Part of a small language model's weights.
Size: 15 layers, width 320, 5 heads of 64, MLP 1920 squared ReLU, vocabulary 8192, 29.8M parameters.
MLP neurons of a small language model. Each row is named by its layer, matrix (up: input weights; down: output weights) and neuron, and shows model dimensions 64-255. Each number is 128 + 32 x the weight over its row's rms, rounded and kept within 0 to 255. Numbers have three digits each.
Before each neuron's rows, "fires before" lists the tokens most often just after its 100 highest values on Wikipedia text that the model never trained on; "fires after" lists the tokens most often just before its 100 highest values on Wikipedia text that the model never trained on. A number after a token or word is its count.

fires before: " |" 75, "|" 12
fires after: " |" 92
L6.up751:133148128099145150103137099120115055141142145130132124121142167108143144145154165045108145131145095115115129116134090121147086082074132089092166137111181136135152131142097074170110089130126137124171166123182149073136141134128157171132111141062122112130133131116130110127087080100160187056105106141088045129134213136188150144154101229138149091104169096128138109100192131120167168164201118116106213080103172089054170094098137160160147114180129122133145118163074178152145202136130151119074139162110087194106129152154141205123092132143125165165178072130075109079129139107101118175
L6.down751:105102146159119077130123092111136099172156112182193120122098146155121092123160115115097146148094090120096156116150066115151140136159101115132166096130102088144130113128130160120137150133173122155199140093200116149134105152114157118176145139119137115128090127140104081101136135185150015173085139089102101142142175177140144091144162183150138162118135097106132136148077123127098122105137140140071119131168178165077119110130098139166154196152210077153166141153104094124068138148124087170218165094150108146122137153100107108118095078090152159107132133150091115148080156172131120209

fires before: "=" 100
fires after: "\n\n" 99
L6.up1282:196178158139154113186146132141159088110146178143127111087115154114106140086115125113114102146136106157148123149090119122107121195122139118114161124116155114085125103082119161119076160062091113151165161156084146113135145076129142137129127152071106122117123095140157126200070183126173104174222193139106064089101108108218156161102097187092082124139129169096166114130093108101110100114121136114159094137162170162139136105148124131143134140154077190116135086121122126094128131152116058079114045141109158159111100132119113137190159051137106096143120134161122109099161056070143162124
L6.down1282:121107130115169110112162100136180115135124135128138152131118130097146123132131138119113124112081073127125118124119109109150145144154137112094140090178161094110126162100126111160132124121107151123166100127143144111095124114139162255127110112164090119136098169112147153111164156128118135153122124139153137150131136121128129137128070123122115112149140145137171146155127128140143140123131122144116109081117106124129064085132145112119131073138112165117152103160095136117109120052083127097125141111157139129141138117135118109132100105119123131147139118136136150075102107096136107134

fires before: "|" 73, "\n" 10, " |" 5
fires after: " |" 65, "|" 18, " 0" 5, "-" 4
L6.up1636:141089084159163146118151223066142108101131167203119137106104159128146141132189131088095151165128123076160117139148125106081142156081134096110183112144125134111118123166134158094142162126123173096230123092151081133155153078110142130152151138121136104125077186171123087115079122143105201133149122153145117119155114131189184128131132114143134118096136106061068092129083082206170178131180107145061138139100157131049089105119140134146115109138100178160090096100158184154124137103091152068124109104132124124152082141119112151138155151165131130085128129061127074089161155153143055122
L6.down1636:137115164078105087133119126161134167193104100098131078142166105129082087105122105111117150105131158121108126148068093153123115064133100124177125183117147124120053159115165149135114108179111078133108144140139149073141137203172135166102165118126137180132163139111127149088185158156190137177155104155167087178161084182035094080148111160076128148152127144148123177118154179114135097156078140102127164136203123181150129138076115164091125119147181139137130159145131085111132107152117144170183153115186178134106080141150105128154099098101111140154167131193138129114127108145177152139

fires before: "." 74, "Y" 4
fires after: "." 56, ":" 4, " D" 4
L11.up660:180100157157151127146112188081144155143134117150133076139136176078128180109165129127131159182114151131146098190147074181159099116117127117121165100143161127106088176060175131167154142116124144142133118185142086108118184132123090144120131113151085122084046088177103112104140124146102124147107120144108139154057068041117129091167090130124124168093107138081126120108084139104142116134071095150109122126130135187081151123172149160119080094102117159131166101163109145130069149103136115118127146152106146210152184094075109052128140171126096140148190157128110088128053147114097129109
L11.down660:155075118108084108104134117095133210116076154120149116186104135168099123095099100159123112144154153182162090147102126097125160140108121129160172100174119077131160153115106174162153123162131131124124127130147145122111109162110098025118145115132147119139118095188143126123120102165154082173074172113152120093154110047074128195112104121063123137082170090129104121120100136125179079189164161112135130122087070134113122196144051123132139106089132138116118162091142169145086135132089143157107131106159174158122157144085113182145160122140071155156073133098107148135134055126172132103

fires before: "." 74
fires after: "." 47, " John" 6
L12.up707:155121132184111145215100146140122170155145138166139112150115142102131095082105194082120075207148151126119134126128123185183144112138114138086104088138141079118110131085149122123109169122099100122137162103121106077100169178075131150173111128113130133122108063199194148109168131114084110148157082175106125190099088037126128117147071180118100139122172173091081152126063089097138157163085175129134129113101128186110141155156127166165090170188143133141141134155105134129089181108112092158130126146136109138114079067063140131145115122131040157142149139097140056153074146153108100133
L12.down707:120124112101128131108131163138130122153109168125122176122181089144148199115076111141138130140116153166124134116144119173103095137110143058162150137103188141135105058075100116089121096176156088111127122134090136152083104092080136114123139136118113163142076114165138139180155135113130159174138162121073097103151133123122091207149064157105114153108082109111168113143137174142163091194170104117156100153118114158118106203146087168109099119130184122086125164094168101165144086103114132193094161098087113157118141160116083139142158149148110094134121163138185159149126066151068133156

fires before: "," 39, "." 24, "\n" 6, ";" 5, " to" 4
fires after: "," 44, " January" 8, " October" 4, " years" 4, " May" 4, " July" 4
L11.up142:111057070225162113171180129121125151130105157178121166097137029155149118124144170079136092146115156190148153107169135151125154092113123137152073093080108141069140098114134153151126085144094126088097154135160153113111133161107177160171146112155062120084120182138089148129139112145137139092124155139135106169160118164128144165150134105085152180130115103126131126132072140106148134156128081107097101099089117182166060150160164083111138133087139140135115123107096071146117096203112179101150045117123104125160127137134097127131103098079109156180127121084144107157132090102165154115
L11.down142:099111180113107126121197061137093171135135086134156159149206125178110113075088107152087167139131143130140116067155152170127116071156114136156150126149089131150152140172143137070145094080107116166120155148147140122063112085165113081115130130105149144176118087169148135114089166138165086156120087121138126150106187143113066125109139056113122190146163136163143092162111181143097072159162107081159113201134104144127124151075120107157094162116149167091141114072152092143122136141079133160133109151162138091089143082125131220191173133198065118110105108129107152103129186122143172101

fires before: " |" 52, "\n" 5
fires after: "–" 39, "," 15, " May" 5, " Le" 4, " July" 4
L11.up411:145130123117126141178145091121089162123094131150127118143157120102118126089126133110188116136148115149139141093119192142149168147138095087172096178177108122149154149100117089180093084130135066169152075075198115095136129123173148146082156142100133104092118162138084137122118052130153127088128140151094067116155150065110152118180102152094111143138143169094130112135105150123114152119154096115122114114143104155140143109112141179109115146081152132149167136113108169083095141130103119046135061146106127156119101126120086216122077078155084134172090113136163147094106121111120159111
L11.down411:117100125184122065125173165159141158122141153102136086118117168148077160138124188167104115140141141090138151106161101181175140104171107175134166164188129094131166087104105102112093056071157108113150095180168128185079135104076142120151135109179135145154104130151131099150140163114134154164155153148180105143135135116109081124118208099109132123110142131150117144183072185193173097106089123120102118092104104120147087146114104089140150153178168091169169121111108169098164117126047052123121121138111101055146176115164139139168112156138175116106119131126117122150154160178146107098

fires before: " |" 60, "." 15
fires after: " |" 29, "|" 26, ":" 11, " No" 7
L12.up1067:103126121162086165124127155155170152183229113129112126214110124064162182097119110079134090136114134093134181126118111098131159071053123143087144158110170100107116161110078091084112219153115094154143135126064032107205144119161127159139067139083176133135160125058104131138071121040090155092159157123151102127114086101135136127119177108144119108146105126148120189114123105123166181171134129205128104143129149060169204122121089135212145111151161158104155148115095155131126076094104140150098107113141134144126101077166171136136143205067096136133136110160169168097119184127096096089
L12.down1067:082150098106111070162132103127090100126085152173136119137097097121108158177075130101178105123096091166112157073097125130105094124119098118094166084109154125143141102073115097095131129159111125159140102131175097103128076108115130126131117143170129117105074175126145133172162127139101181144105142152131143127155178148156075198091083103135071098112186063162102175152139124170136122127080113145179112176093142207127086127140143094151118098108150098078105120132081131124109099130153134125163154124098135165080235157189168088109166115177148152126084065140081131165163124095190100067

fires before: "=" 94, "  " 5
fires after: "\n\n" 94, "  " 6
L12.up1053:109057147142146135144123074142127101188120148117146157117123153120154147081142134137140123133128115112103080162074113097147089158132135103194083147199115120123134180086115064120178166098124144176121122166117081078154098093161146230110127042104151103157087066113129133121104119167101118113144127094113152127182078131118100098140086173090153165136156093099129090137098077093137110131123103119144074123126161106135064079141189153117106168154105191110154118173093128109104137122106105130105133160137057122082141163139122140132165078115139112157128125180174136141118108093141116180
L12.down1053:107145137115097103137132141121119127128110096137107124122131128134116135156143132126107106103158141100101115147127120121091137118116127133110143115110158164109108114123117140106142115140123120092094147127134142129127132111117128014136099142163110129100141153141162124147130119121090108109112165148125142148136107113118140121114139110146100125135123130110124114122121131132168143131124160146123119125114122144130156149114134144156118128099125073133155133153101120135155152136141125131134156118119112138128110139121124120113129112143145145147130102088153139149132128121122143134

fires before: " |" 32, "|" 22, "t" 7
fires after: " |" 40, "|" 17, "hu" 5, " thr" 4
L12.up286:157160112139084150146070137171120081111110168115115192102170134087147202072190153150127144136129143136108028194135108128159113105089126180120110092134183086080179112114121101139128078046102126143132157146173100102138125086105123149144108109112103121130129123112173128137107186166116170093127182159110156130170176055143137126119122164160202187117151134118083146133111106129166140106158163112150233119137158118120174140114116136099149161141133155180137140194115148200072174108100129161114099118111107128112130084121156071112131120160115078120085117085116131124139096110173136118
L12.down286:112150163120159114129203099091171113089111131165115098172161123121114086106146108068103151195114096118137101107122189142091149107159093121113216137124140168095191174095130149141110200101170186135152128094111122122139161153078173133120144109137129112168113183160068095114154142137097124158113101092144138131126191126107067145062073101090086158095131113148096152127160169099157175114128116132164104158124145107111088149085152101141101127154127168156090124136131120153183101196159120109179071134150121128092129187108098150195091091130180148110080132091171084058109133136206122123

fires before: " |" 43, ";" 13, " the" 4
fires after: " |" 42, ";" 14
L6.up389:131138184158201140182093064121093122110117129124135119153143166094147021105139105150137149093108211127182098084122096109152103064136091168140202159164129099126127108161129121168143113088117120081134163156180093084116108106127074131187124077138105082102106136121124074132114164106063164149123143122103148064109200164130088102178127174094166138151127139105129132118163065080126194151125114081132125112105150123171146078081155109067210159089188123127129067123134197123091162162104143093086071091152092132127149114128156180102150134111142136121154103163106119172169166118137110142
L6.down389:098105136105116127120153161137133168094109212143106183119090120186097081118089100129142105089165087117149123047163113129164155140143117143086078143145191101104082125143135091087113119076100186103148190154127166142129097134081141181179143156142106060170124161084131148114152132130158110139060133192105134213139103156194104101096185135136126153117112085162085134163099113144191153152150118110130125103120120114148161101179122075158146122156151105137218145121117090144129155132100137128130128137178137129147136113094159138134101114101122116187138144093127113105073148127126104088

fires before: "=" 100
fires after: "\n\n" 99
L6.up1160:149114093169159092109122126092166108146099160141125188127138163102110127102140127099123107137118040140152138129086132074165113173155122125107164071133112120115120126102129155110115068098102129127148127164132167090127093094123190158133116195153114113151096105165115122144140228114153099154167179158171098112168121111157145134153043186077179088146103095132121155113072031125118174143158095128161100171124167140102084108145150148137085136124116177053091098159160088123114093127083076118118088205115132142105118089164127140138111091133157126124135123166129150133144083121146074118
L6.down1160:114137130128158130113129105146150163159126100123121153160106117090129151127143117124137136139066082147143081155102122145119143163134136132090135100147150092097143160117102101151126150158059104118146118131159121118094131101132128255155089126118119129139099156120143138151123174149104156119142131125138115141105130106149090101113073150149134099170119134131160169119136114137131151116124109136119152112115140135155099086125170118093134102132117182111132149144112133106131155077101075112140147147174120122140137096140112149109099119152108141144139146119149142107122128110118131115

fires before: " |" 48, ";" 5, "li" 4
fires after: " |" 48, ";" 6, " Her" 4
L12.up1521:111125115143133153162116149152116156155152188120152072113148139092176172123203139146153110109143058128146085133144117109076151102090083127092183098120170138072174178101108137151155158079131123143140117107116160118145157087146113186091128151154145104085122067124090142086079118153138152143185129173087152110174121082170159109175087143136089148136139122107167109121148064174109155159100149114140142104038140120125175120135185130106133108158163113114070153182116125135162158135111147113092121085104143137153123127147140083158127111153073077120158163240112097141091156162141094113
L12.down1521:076159087131074177148129085152131128095119100076136150144136133009193129089136142101137096127095098148102156117143105178109084109130073166180200068152127156136109114117071143045120102148199173112102204166126179143108169143103108134083108166139134128132148135098139200071122118137133146115083146137166081146108101177151161109093188128160184124136117095066127102137155102149153127196138090135118158165083149165141079102142158159115122117074132170129127099138104169148114093103126142164111093139103128136093164067132115105127091142128111097120169141102136130053125128137134121131

fires before: "=" 100
fires after: "\n\n" 100
L6.up282:080105118193147123054118119150141123160103141137129194121101126086173189139124116122151137167118103125134145147145160131145110191167135163172109112121104134120147192073126106101120121140079143155123113157134074141120120122135125234084113166136121103141135090116190127127092143159122096076168191150142089104158102114175111105126065198117108121169098120086140118151152092091134164139137091077098125127098223165094094123132142163157111165136095179104109040126069121088144120150107059104131110149155149093139124116135122114107154102100177150143122107156130121130113144113140100122
L6.down282:107116143122138125149138114119114120110127111142132179125110133136138159163129113141135113145097109136107114122111141124137129168134125132122136143143138154114167134113121109134125155154107116111129118130125135119148113110101119255138141129126105075147107114136128132090110144113128126160131117134142138126108138108125126123105088116133128148142102143117143134132119098147146142083128129125140111101147163125123110120110133142114117119126091192141116152141054139122119161125124071099122149144134146121157148117108143126126167095147140141117118121143113104141132133118121127120

fires before: " |" 70, "," 5, ";" 5, "–" 5
fires after: " |" 89, ";" 5
L6.up854:119172163116163137106136149201095161056156179155144133097175171130109111146117104101121100136129150176169076126146138129126119105138131125108081185206161125187113148107101089122091113096114131166132138196118116132112098076096096178111104127087123111147111136119087170108062120071107174127105112135153137124143145143102141139065117133069097154157179051133150076123173076142123135106097091156093111164146137106152149116090132098090057139115108154120121051124135172152112144117092079109143145091112150166120084145121166122163126106128139077122181139144148144152177186048064142142
L6.down854:158103147154124105078074152131154153098141155184189116139104140082086137116153104086123112129142064164099103115150133137127141128115089122191112150121159065077063189098126127101158193170109121094116129156154128139174103122162182163114162131151175128133099107069087151195147097114111126116127134111116090143123160207115169157169167145148190067124105126105076112166077131095122156058147123109105130187121113213127124149137117172132117093158167148125135117168071109134149152141178136145117144143147146128119133172154121101119142134169182069174132166065203096142090084081173151085

fires before: "=" 64, "  " 5
fires after: "\n\n" 63, "  " 6
L12.up1433:158071107170145141135152080113151103120101140118111130181177115125162160110089155102153187144144099102140105171097063114188138115178143162120116109128081065091161150132214147130167159140127089169147097147157164042126155071150127171124169121111163124176108076129140107114109119123156127124083140137141184083138139135116152094087107204147216135146138122101144109152094098056117123120150121085089083114151142094121078150136146158178101185150151180121174108080131160079139128123090107081084122118124064099115132133129112156122133077105147158140108158121126136140137123156149177168
L12.down1433:139121132127112136154150093107139155155122119145164110152121119127115122134125139118102102167143116099124186129109096098110165130145117123090104143143129106145122105167176120081098146115142138121129142106138119198131144105098139055104110143118086152109122150100114112137121113147132077129121128142141122098130122112108128125117173152114144188159161121110177121136135100099150140096128125143153100170122156095156205119114115160132123145115142102057127101079130084143122152112160158117129109130093095068098144138103151119131128096147187135093160133162104144130128140126126142112

fires before: "=" 94, "  " 5
fires after: "\n\n" 94, "  " 6
L12.up479:112071124151158174155104117163137079167126148121130151171146123101121159052171123120152122143095079165153138112117122126165107162137129117144117124142071085115135173093140123123074133138125108172154119138115100080137099138185141239094167106101150103182083101086141117115068131149123153122122108108155148112181108122147050095117107184110170131154134080140128123143085101095107124120120079100122102121169185124146000077196163123126160153179145238115113110124128132138104072118087121109131113162150147086116133134131072142080154132092179117124126135167148136107113099137130152165
L12.down479:141127130124125124117132136129128137129129120126127127126132125131121123152111132132130123124151133130124120134135130130114131127133130129114128139131145143130130118136126132129140125125125131116128128123129130138128137123111125013137125133128127130116132135132125120127150123124133126126127124137129125136116135127123139128132132122131116123126130141127128133111131126136135135128128133131130126127124116128129162138123121130134131117121123063122129135130126131127127140128144119135112123126113128129127123131133142124133119133131118133127127132125128118126136132130130122118

fires before: "–" 56, " census" 4
fires after: " |" 37, ";" 10, "|" 8, " the" 6, " Ti" 4
L11.up367:107201148115116146117168117107136143123148128102099159121182138107131084114084131066123062106142132134130166137098135106156155215118097154118149090141162122127120060146165097122149164121097180080147096096120089128112113127131166150128175063088128162119110142125112121124083160121203140087102109138165098107128115097125134137142169105129075170155125163084104132108163102112193219113074118136072148145125127171135129142106144148142120146145046106102148102174098164151090141080138154095128149045145124106068106095021134155153161175112170106130217105160095125107169154105055107162
L11.down367:113103129155114068115142135148079162147131083126186123140112117148082102108120121069078131121150126132120149124157163096154136150100123085122138120118137101148126074136114104111163121118135091172133175080119107092131088115107165123066112140134102117135146167123138122157138084140098174080149087118163174118123091119123152158127152091129237140127171113145130167135140173137103072105186118123139180127128141173077068162197110164144193138115180138138175101110178099174067173093125159137131142171128128170129138096076120094176165166101118160092139103104177096103090173115180179161

fires before: "=" 73, "  " 5
fires after: "\n\n" 73, "  " 6
L12.up464:124073131127121089172141123088157093166130182109173099185174133103096112074163122144094120144171099146156113142067114115135097146114130102146092192100107121124165118064137085082108124164097108091146110122057070116103147126148119163118078170115143169160125098151128083142097093128133108103088122106133096138160137130199069126165112181089123142168160100157073134127153081136115118112107128162153169148148137148132047072193137170163128164140156151114126083142163168127161105101076132104168139175121103106093110106149109095069129112128140114154090146121109145140151050177121176178
L12.down464:115128141111110117108159164089170121114105093132100161106129155165124119167083113086114146139164166133127163093126147097103133118163133149064119118077120174156143128143116101113114131134165139139097118107108173117133148115093101043121138175128114122122158090160096126127140178125134099128142129138141142164092122123087149134110117115116156093126107167110117153120105099109151132139130125116110139092086118119107158150115127136133090136096158050103151194153105083117114157115159140152144148137119121135139106143121148116116101100136109148134164118121144115160150149137128152124

fires before: "|" 49, " |" 15, "–" 6, "." 4
fires after: " |" 73, "=" 8, "|" 8, "\n\n" 5
L6.up1283:115075132169128140088106140125213091096106160139152170167140158108183154145181161097122129142125093112141079191139112087129175114063096117128139076081163115119112117110137072094115157158117155087153153107174086099205131126157173189130155140105130147211108101104070144131069068132109201070137136144112116094144218116177168142125176156122113110099151136084068134125116098118156180136188097185079171151096106150132167082160118123086131128141084117103100145126092126126122136145136127112135126110148132178088115084152084140085108173085218150193140155109132111139142094160117092123
L6.down1283:125078156121105081178170164112139154180132146126148096122112141211121124160124141114120102067135175150068124127142073132140170074166125121111143134056170123151098110123132053136114153135165104162129127133132146134146080168150152194137122120095151143136129122114160101152137107118148137175099075076118116143145142148053130137129155125093069111100121116118088118172197132080194081166106106054121138173160116163159139165134077155104107112134180130139133130124095104099126095117111130146204137066094143154084070151103142141133080134099117086217144122090145111104169114100157081175

fires before: "-" 58, " by" 17, " |" 10, "view" 4
fires after: "|" 56, "-" 19, " Team" 5
L6.up156:105088134191159107106125161157178203128237138122135161117096122108143168094136129118154115172137153128133126159104134170108153152089112163143131114123213129138150113150070083079130110129133068116066080135095096109140112124139088146208161178138130174129162081084142098086118169126178177111152105126144112048174144099163156136088109114159184147100156133112185089123202110058159169143100090207118102158109177131167121104151156105179152196138118129090124118064104126096136108125136166121115105106093100122090149122081101079166113150122145147109129144180077078122131087135083082182
L6.down156:154133152115158155104117080141133144123111130144197144150106174182160199156104195070110111148070115154110209121112178130096152118136120117159163142163081156141106078201168112050117090083121094137130089134131089091076118083031138096154092122089114161145129119125114154118103148104124139135132139173132151093154057088143175178102146069166115097123213108154123154126161155104148131115124160141128098106127058102125109088097137159165161170116117120147106087092082134095109113085133086100155143159118148152160172087139145127103145124077136081145062130113111170158150119177139091061

fires before: " |" 76
fires after: " |" 74
L6.up611:123142148108169144155103134123104085138107150107134135119148115046117158115187156039099104114136061134172090118152167137131115112043080118134125154088154152132118175123141084182160114113123129164089139118153167139107168159153145131121077186076093108139116147134114184099116106126087170055140132135138080122135192128183132151163099143114171118088155155117131080100127084172149163147096114114129101101073140120194121148121153142160122095139128104114143133159105192101156151113152133172074184150088130174132168138162111141174061115151129109117157116157164122152087183116128098074
L6.down611:122131180155084167107110124120105060150122115120113128125098158106148103174150138127121149133116033086175091120179095145143117159146120148145186118139145080138150111129118086138121180090193110187158128130178121137132137104107187115157121066148107113123109130088065107114122150151112054182101152135103121136130174112166144101119117135160149173169069140118143117189128112047100144111109143149123088121127154186148139151096049154115057165129125100177155142140144164132126154234119152115065120090127159175104161169154082091133105114082129154125084148076192193169069114144124144179

fires before: " |" 55, " (" 4
fires after: " |" 27, "|" 22, ";" 7, " No" 6, "-" 4
L6.up1904:133128112174111120139124159133125225154115095169100151164103143070157130137137146081151128171154139087100159134086068067121075110103179129145124170097176167146153165141137076124120053129106111119164128085158115066119109116191199144129106168148170150147112136077107095117128130122193179104172108111132083113185076073178114138114133135132095131148142111168121100114142128172138105171140124180122124134156144083103137120081130148139141136162104139119131109126115151101135114130146171113108102111068180169105164106152139045139135196034166114121197148175182119138108135109146109130
L6.down1904:110109139106080119149141165153103194095144138163046123109118120144112141148148083077160146093135121120106147157135156122147073152140149161173125127093116133100129068070106118178092169189170147211096093128093133172139120086048150152133194131119163115173174125093112123155132172113170104151142106144111143148092121086077095086132090118185132130174164133113166168095170130119116051165145096106120120110125122094161206141123097070135177109160172137131174112094086096133206164162107137082169125074092167099138120159120134122146171168098139059119178132121104133095126061137061032107

fires before: "=" 94, "  " 5
fires after: "\n\n" 94, "  " 6
L12.up770:152066123152139197079091146131109137170095177136097131124129159123126143096152116110135121176127061182141133108104149168158132183096140128139090106136058096072154207129102120148066115127126135188142131118117072103170113144169119221101123135137134148127093144095135156114083112168160129098200094129154108135176112148163069101054140147159175133160127082139133159156111126083114125124135102122115139168172174151142068112153128121119192142191082217076110105090141181091140069137106079100149087140135168081139122122129091138088150102120170136091133091125142168100129075068126135128
L12.down770:130146145138112130124127139115140139127120160136130097113097128145137115144117146116112141129133115122115141141127122130119134125125139122133119127123123148132144126140123120137127119131130153125090121150146108118128132114126118000157121142136130124122121108124130127097167139150122112131149169128136134141114146107116155157118148095155117133110141159127132142105141136121140128138133168148114136144128105121109164134116127150125113118108117059142126150110132089136150132086128125138152114109128112150131134100122136090135125120116123151131144112126128150127142119118135127120

fires before: " |" 56, "." 8, " (" 7, "|" 4, " 1" 4
fires after: "|" 66, " Team" 7, "=" 6
L6.up1898:122112105126145153143105117197138193133160140170137129132099114057148145136129118145111134175172215133127124130112080112144078101095153100134195158122165127147165155102057097170123090191128105106056147148127132080103096153187122151152125131119183189139171063075098130113141129192145164087151053126121081112137155074138136097074122137129125147171105075139109169096090111139153127139172106132120195119159180125175137091108113121128202142177145201121105151098119098123137173111078160127120021142117159174123132059137127148083127153074126108064088131160114132144117074131142090104
L6.down1898:088125096133143074129101162158131173163139153161148110151142178122127122142113182071085125137122135159071079090110106094154124102118125103107152146081195117155180084106026115164124135207163079155072154152125078099115172062072156133205133119144169153150143137100092117149102176129132132134063090082069087129134166143126072150144150177099172168163177110112125125169137092134163096079168171127169113159161159083151125152124081096117163141166154157140128175136058151117158163166057130091122096105059154115090156156091098065118159127100178162170106164130096089152132115122141156151

fires before: "|" 65, "-" 5, " |" 4
fires after: " |" 70
L6.up383:130168066102158160138130156068048097156120139156143111160173159126166088133185200119082142162112241161133113171112103049108087049111104172091169138136180128188094118157169150106120127137133121132092136100140189076134155068120167154129063119111115162102108179109139145158123118127160189071090175111144160110150173178159157094099077166112147155097169189112206116135143070156130175133086141071117108133136161134144099133093165131106135171127123155111135147138134186131093156119108194108039112163101136116164131141134140061133118113140183149132125107081173097100159142107130131107
L6.down383:131214142203133156134128180130115138153098132122105062155093126132154177166159076110139138156121032119099152114124104169070156081149087022124162099173072175138073096147119140104143154109138114125159135116164114115180151153136121158145148139135096053114140132140059098073094090129209095163090107176130120142125157147170123113134148127193109137135119145176108098172141131112122145125128122115099106133154122133110143092122185104110166094097174119119140099152170103135166137169130174114161099112050148156135154051103143105091128149167118085122117160152094127143139198158167141119

fires before: "=" 94, "  " 5
fires after: "\n\n" 94, "  " 6
L12.up764:111109128136172191153107122154151083168173141086125110170150131107133151055154106102162129152117098154155146089108113125176112143132132104117113107147073080133139168120149104113069131117119101189161148142132091101125087125168151232083111127085156057170077127109114122102072119156116150112135108078163107139177114094146099124110129175124132117145143091109129112139133077108137105135151079118083095108209165116127036097189175112129170156169137245133136118117089151132097096082075132114158091156145144121112148097131079139098138105114196098125140144173149116069123137124113176134
L12.down764:114154135109131095125117137125125128120142127125124135115129121130140122131137118127115128128142135124136131125127128123104128140120112131120115128131156135127121122147134140151120122116119133141126133144129139123099124119114142000144125129146133135129136141137141142123148141130121117133130140159124126123116116128134139153111139125123139124140119134139134124101130148131128122137123143136139140152115100126129157137115130117117115122121127091130105144121139137134151135125132142136139153111134122143147124113108128121131122133125111128115137119123122144135126134126118115107

fires before: "|" 74, " |" 4, "c" 4
fires after: " |" 69, "|" 13, "The" 4
L6.up1870:095151125160064115146108133118175085118141126153094144119079191147141115119155086133150180212099163124158163125124094118065156118099150109134164070133122117063129158127123143090130166130116154091131146098101091105147143112134095182184118130052166113108068128150110122105126095129067162096155140140131167108119123136162149119150131079105091145067255176109108122132147069134157194114219099161075143166086107148084197119116158129088128135147163154123093119089054118133119162110110175092073115151135162129124127089132092091108146163146136143122116111129151120086149160164127136142
L6.down1870:173103155162168045148115176126138118230135095101101082176131118119095103154177104060135124187095174167131114154095127106113112172153155139150124138078128129124109129154143135136137088130149112105155120106089102138102108175194086136134144179104137155111126173165104094095124115115151111165117131089108112190127092138118134115155196092083127129109161245167114177086152107170153136159151085130135151143216125111093120102125137208156156083162139152140101094136153089105108163116186156138110149070150161104093118136035139134068134114111109131116096136107163104093194150091147158124

fires before: "|" 91
fires after: " |" 78, "|" 13
L12.up282:123139129110102117096165191087120110107125144121102191070173174145128133092153184102135126134131098123157085137127145134132203225095154128077102170137151174057095086123190105072107094103105096162112104128147170106102147123112127163185128082106158136115165132178123144080155119171071132082209188138116085092125143122102176117138123114115123102089199140132153118095105101076146101118166100096100181116086133142157116114102137121061151130085107123147056197133101103135120196159080151105082113130131127134172117134098148122142123153154095130146147036089162108107143084123146088127
L12.down282:135168120140144093115138170117145142112111159175158151138111111133167106151134087104095109130107144090089079148142081129126129150122134121165139135114162143082166225110154125101047098119089164141142111185142112082115109134126132134099102126098157136112118176197100103131132120132183136154164185127072114142146123108139185147119070173092074127109158133077144085137161143104101125083104098148104119083170123126139189109141189167124112166142132175105106095100043129183133134161117171122127112142089072163158143123126132144093101104142098125098142046156144095108192156078074137164